config = dict(
    vocab_size=6224,
    optimizer='muon_variant',
    lr=0.0063,
    seq_len=256,
    dataset='wikipedia_en',
)
MLP neurons of a small language model. Each row is named by its layer, matrix (gate and up: input weights) and neuron, and shows model dimensions 0-191. Each number is 128 + 24 x the weight over its row's rms, rounded and kept within 0 to 255. Numbers have three digits each. A neuron's up and down rows have the sign that makes its largest values positive.
After each neuron's rows, "fires in" lists the words (lower case) most often at its 100 highest values on Wikipedia text that the model never trained on.

L2.gate7:146123140088070127135094058126089135134105130116104108118152191124133134137105126155157167111125130151147104154121137152168115085163148114149154139120103131095113124116119165134141124113124136157154124122132146134112165148071116137149151160128116113099157114138090141171134105186158111146125115129096084151116103149147105130092099101059100130160138118124146148122129163139124118076128180155142173123133156100142153112121131137092121148106141129160147139155159106158078144126137131117122114144117163147102163130119103103101127142146145160102119109154113104151131100111154174144
L2.up7:143152160152094117097131176128159094091123147075120132154095104140097155102117118085130119093118109124107186103126115139135104170155095135102168146140120106146127094080142157113133149164082089118104121096133118123155160143112107123095157127113144170150148082147134123124165084147139129113134144146131145101134160072143147100186162112173118127103129153116123126158108144119125109171114124123132107140149125142128152110176132098144093134166125118107099139152102131122140183144114162112148123158118111137125139141092154113082127159101113094180165135141111143109106082089143125129
fires in: "back", "up", "start", "beginning", "starting", "go"

L2.gate296:124112128145153150138068167127107121138141146110117139157092148105127105143126157145142136069157062130134134084102100122159106136132147145133131131115182157115131128138160099112118100118133107120158142131133127185145127149138142150137156116091132113073138073106182083151153180127117107123088125092132117107164148094099153158164162136141122133181105131150112138148125102131097142148150107118150124090127119159105127160114118126149145122104180124103107164131123106151096181110178160153107188154101174102135140149163120153108111137134114146117137138173128119147103108148103124160
L2.up296:123136093136117142128130129099138108150122150116137094124087139126126124135116116092148119137158093108108130127116106123145142114085141147115156121140147127134132102168179137115121119119151115157090116134135118169111129175113083125133111175130112123046116105108174133107124173154152093134120105147101111085162134138083118133151163124168096110116148127160105136149109107076135115122124135111159104120142138155109155167098188164131156094090150096120093148146119074127138115123123132193131173127141130088150101134117155146098128091134123149132125147134102073166154120110134096113
fires in: "british", "american", "german", "english", "french", "syrian"

L3.gate407:102132140115158127146130102132135136110134129147113156052128142120166143112144182131120128112112120118143147164097128103149137126093169139123128134103128089154125128121121104132087157112087124118100159128124123110115092084149133116179129126118078094123135117121119115115091141130102136116085096113117127126135147179132124138101128133143102099145120139101117126078133151154156125115121125132135129134153125151164141124141159127112121125114106096134149096109104149101119168078111121104143137145185139112102120138136155097132162189154142166132112105120092152101134126156121168157
L3.up407:107159149129143147116163094136167129122124097137157157180121114112115153071122111147168124118135152174160149141131136142166180092145081100121109141115195135164120145138154162118131093086064150109124120105121142143115083151143112137133159151158109153137095154127111144106118153120152096150097135170133123147144104143116155098146163143125124126109182108124107112136110133105114108133155140152164122170117107139135171104128151090127136133148101131143156103110147158107101118091099092113099146143110137121108149118113165098124132153153165123145101161136093119111169122141077096107
fires in: "during", "after", "following", "at"

L2.gate2:143160059079104155090111163186144111187127137106176098134131101137130128133077104143138164125109147095129146116118139142156145179124150158145116101144104102122082121111124138114153169109136175159114122147094131172116160085137098137113090144138116120091081086123136132145119113180104135127121142141087142150133122153091107137120118091095142121122129097126128119135146109138147131098052105098136157143131149130155059145141120146144163075119127128152113120135123092098121115104110152115143156120125113122151138099161125134115117153144153165127126120112125107102161169115131128124
L2.up2:126108117125124136101147089190130082163132108103123100144142132115136159116146132166135160130101128140128141125116100149172179146128123118084094161092094133169120140124171125150121138128103125113150141152108152117087149149096120096174155100141151153124116166161107141161139129107149099127078123075113132188144128112149080163152111108133132095088127149129112115131109096160136105087108149126131144094114103120115121139114136180167157120142102098137124131089134086126163098102116163156118115120168143173132095107149117164111133135162155151137127144099113139105129156152093155145
fires in: "out", "down", "away", "living", "up", "off"

L2.gate376:128119121115160105136105119127107110102194133101127078116136144081107104153142182138146127055112149126166135183084143107118184125134090125117120130088103155136114110110157106110115138155132140115150095127180146175124137109143157115119113143110138141122172101121189107154137094125143073167099145130089116155128107131167149170084103123135120134160092138128146146097140104081153158146148142117087137096148130118092120105106133112106127142135102116123120113154113163123141155155167138133167137142138104151089122100114130134129099100156149140162119080121164133153117112143119136149
L2.up376:152097150125127139149121137171119110117174167123156157140143147155091142166146160130150068138134140134111094145136150118136135146140114179138117102110125105140104141145113174186079104126125131124109169131109164158126159122126186099117173117129108115175123160150121124152147101103130134142158138148148158143177121102138138144168093187125120111144123078110123117113132100126163121102110123137137149151127133121087057140127148179124134099104152123100116116131114107107142133114150111183120181133082146146130099146087088118142115115125109165141098122124169143098184173125117113107
fires in: "house", "did", "w", "e", "does"

L5.gate167:172158132126149125105138096102130151151135143099120134155127143137167133083133142126133108157145133168101056147130126126139117118141141112137155128147121149139159165148110131086106155089146143140139094133100089107154125104072102191141137146090136143120157117111127135148078092141098114149135114150130158145176129122141095132151094157127124137134146127122132146138101137129103164158167128117151135124116085089102132130148045134126149138118136127122109100151101173128129088144137129134138134120128132090141133112130172098136117120155101092109137135152133110134066126158096140110
L5.up167:120081136117153118143166084144129138149139119121135133151146161121147128120132134139138176114198088152115123125129133137088122174145096136149156132141114128134126116126138174121111136128172127141148115133129153087121131081120147133128119141102144149137148148084175166160116114123136151167101119108135155143113136119104115124105168108149112157118136126144162119160125147166166157134140077104107119121122096147148096123143118102085142155152114123128086179147116102123154137171152145120106155124084147136131080120167101167133131164103128150119105129116089128118136135164167121097
fires in: "which", "that", "who"

L3.gate82:147161113085114116136152147146164110109087090078132177133153121119119107137137139148089141123176089154130128101124094131128107125099100140121129131122127173157175144143138118128113103084129133145114150193152166123104150121123138093125150135132092145142106114122118153085113139107139145147120158137125104076170117148165101114145138145117151155099157150161116079138138122094130133123178088097114128121134115140122106190107177126168113143117144168157134107156136133099106139104076161111107121122144162120112139112170118143104130178129132129094180130121093138149119168182133108143
L3.up82:134122123106113147138146126125139110125096109158118129134178107116143135133128104111142122102169127132108108086079160105120144102094087135112127087131122147071112140146128121126113100126131104129113138124142081117150133098139149160140166113101094122097098154137114106159153127106152108158128160150127111128143145149150114129070124143132163122156146060112110108177088078058152122098096122122116171103113146143114119173124170123159099115133112186150097129135134113127138150126109161138076138110131132090116091119122126135097091145135153139092134136141133146133114129157088058134
fires in: "in", "world", "red", "barcelona", "bronze"

L2.gate226:127133104127138173130142143127137125113124121102154123118105148146111160099124176154123086156110137100151158125129099121130136159137163136090141097121137094111137104126147117158122114138100169126131158131125121097168156092117140161130083112148065106131142154131109128133130144123132127175152142105103164103131134111131138187138096134185186114137074148138147184130124112087105119162123120142157123097149117101115076113170093141112129106111114123089141129114135099096185114095142145137178149121169141118126118125136145093132100092120160134076101118073159134111116111115132136099
L2.up226:100106120134115173106118121122120135137107148139163138121117119108089115126148144166126094115121136140106156123091137103144135115097136147140133096112096110121146172114133092181123148113100136086137115148110140145115159136107164177095157101160111130140127157150121098119162105120127120109118213073166109147158121113140117128148128148149129137117119136102151133114145114131140128107134128117138097141116103110111164112117113100119172114166167146126144118088152165174146164129158094094153143121105108104114181126134131128118152130158136177096121092166146137108189129135131130103
fires in: "country", "zone", "time", "population", "1941", "utc"

L2.gate34:139141137128116116148096143120137113105144121148135162152104090124147148119117128127056081121108118158124161162128131129166111162142121137176123132165127100086122117125101133150164124159100156132119161095107168118155112109156158157138133135126149160147128072142147135098084150123113110104101157137102164161165148137120100142179126157149142130100121105116112148126125117140127158173097131135108113104105170161141120154160155066145119112098157104148112121167129159118130127117111094144134118094121136104109159108131133113160112153149156163120131163111128134087124153187175131160
L2.up34:136118110134108131155147076121129143149125100187175142143079055150182119126129118155076118115144163121130126170126145124149163123104130122179152133138138124110111126115067166159125099127130090151094139120087133136168147129127142130118109155154131120171068132166135128146092163162112095107083139171138145112129158131116103129196144098137158120130094149154152146125134132111185149099144105139107141150144141117136118171134132103133104111147125125153109136196101135124128123130143117122147130129137130092113132127160114143150134107154170130115138113135136149118125128152159113175
fires in: "at"

L4.gate277:126181109118145154152165105131111156157090097141110123111144095151146140080124135108149139108110126121170145118143107079091145118131156101123136106093127198089106123083131144100094126087078106177115103107132149107087155103088125130144086139131109127120180130128139148137150134164151146141106126130124109127130162130088102137124116135129152123128127126118083104109093160092132155158137150118151123157093119116118128159107116173118110152160162124101164126142101190134134111152115159118122124150094142130160117138138157143124133095149163121117132129144146099132158067129141162099
L4.up277:122125136127121107081122124115176158137143131145101144130080120163162088144106096092102177093130140124152135140174121186140112167136186124151131136132132125125152125156137102184132107145125126109118113119152128132150131102109114137125122128103141135074113110130153144111121173118122153126146118173137148104186141095107090141084122158142210137116185106100122136129137141138134124139163098122148130151154116148118177147106115156116091102127126133116094110145137088125109069119143142124170137114133142154134126158123102092115159119116111141103117125140159187127168160175154147114
fires in: "as", "the", "states", "what", "assumed"

L2.gate208:129114167116148146131130088101142133165128124144146113093133106092125162141123175146145130170136149116137143143130187136122089180177146113110143167096137152121151131120134111112124137082122146165116139092120138106111121121116088136120138151135162103153118099165109110098099165124103146048106152158161106079115120097135114107134100142136134092107148095153128146160087100144107111116121154134160104127127129112140085162184124134087145107137157110099133143122104123089092146121116110107120147064099119135121108109130145138123144125120116097108131101097100167133151148146145118158
L2.up208:149143128121154096166155138142111136136171124111102125142152150104138118149086171169172152142108102108128140099099156167134096128110105131109121137112158142120147137142157125100125081087138153128151066140117142124110133143150141149126170148082118150096107129115160117134132156102134128086156164121116136137121125073101133136152139138097126115107108088132115159153167158158121162149048145123167127114077134168175123144152126142128108141131125101157112115117112121104125111142151118127136138087103159136134123139159117172145121107130105153098112130169112181116136124118137148133
fires in: "life", "years", "his", "female", "anime"

L4.gate327:154140129098154128124149155139154169086097100150093139093142123144136122107117139124168126142147096175129093110152146177102098144128093139122150169140189118164152104113153136161158120147137124173150134149154046104099126149138112135152119149123110153138080088111106170148085207130132126117126167157148135120091071108145093119094158110149136146146122145156098130123136119145141123134143135139164139140151111106152140153123132115163109136103122129138160134088105125117144123140108110123148135103130145102116124143152177136141111118132121138156131099125118128152160100129124155107
L4.up327:135146083122165157107118177140168122130140093091103115121140131127130118121077099119144145077125121113180045135151135125121156175139136110159193132144138150123096120124188151099098093129140127077122125137141130113122125067123128152132171118112142114122139119128128092120128097138123134141107138173174084132070113143105143133114144118150145147123173114150171107116112135095109123123128119117113143151122107101116143114112092134156130142129116130134118146152193143075102110140106090085142122108129102134125146118140153135075104105096144111150144122122133117113118105156155149183
fires in: "which", "who", "what", "how", "whom"

L3.gate142:148138153107157075117166114137135101185167102114133122125166116173157144126141116160173107150134113147146132096154133139092150135150165152135118121093109155143141157128141130071140137167128161119129132115134133155069126152164150151161135156116113140126101114160119082155168131178160093157119128142088126113142089092113151147140106075154136108131149105175061145168135109105137116125141106110137137129118129148136130119119090130122138087089124137125118110145159080110136130123104109103136122101159112136129163119128066111118138121155131141118065153134104157137113150140111105137
L3.up142:149125079120109130122084127171118144105129124064126114155185122156112155125098152133121101069122142136143142108114115121103106097161129118127143143112132110101101078135135146161129101116090144152139149174096108074103170139153136086141072139153110131125120142193143090133111136086125099139134145123107135159120194159098113109098147113097152095123099098127142118132114124124119155119177111109092127127139132124097107159162099070109142168131099139148163158122086126130128189158111122115135139113159125112124158128159143094114120129120120129166137119096159145086141124129121111133
fires in: "but", "if", "although", "when", "because", "while"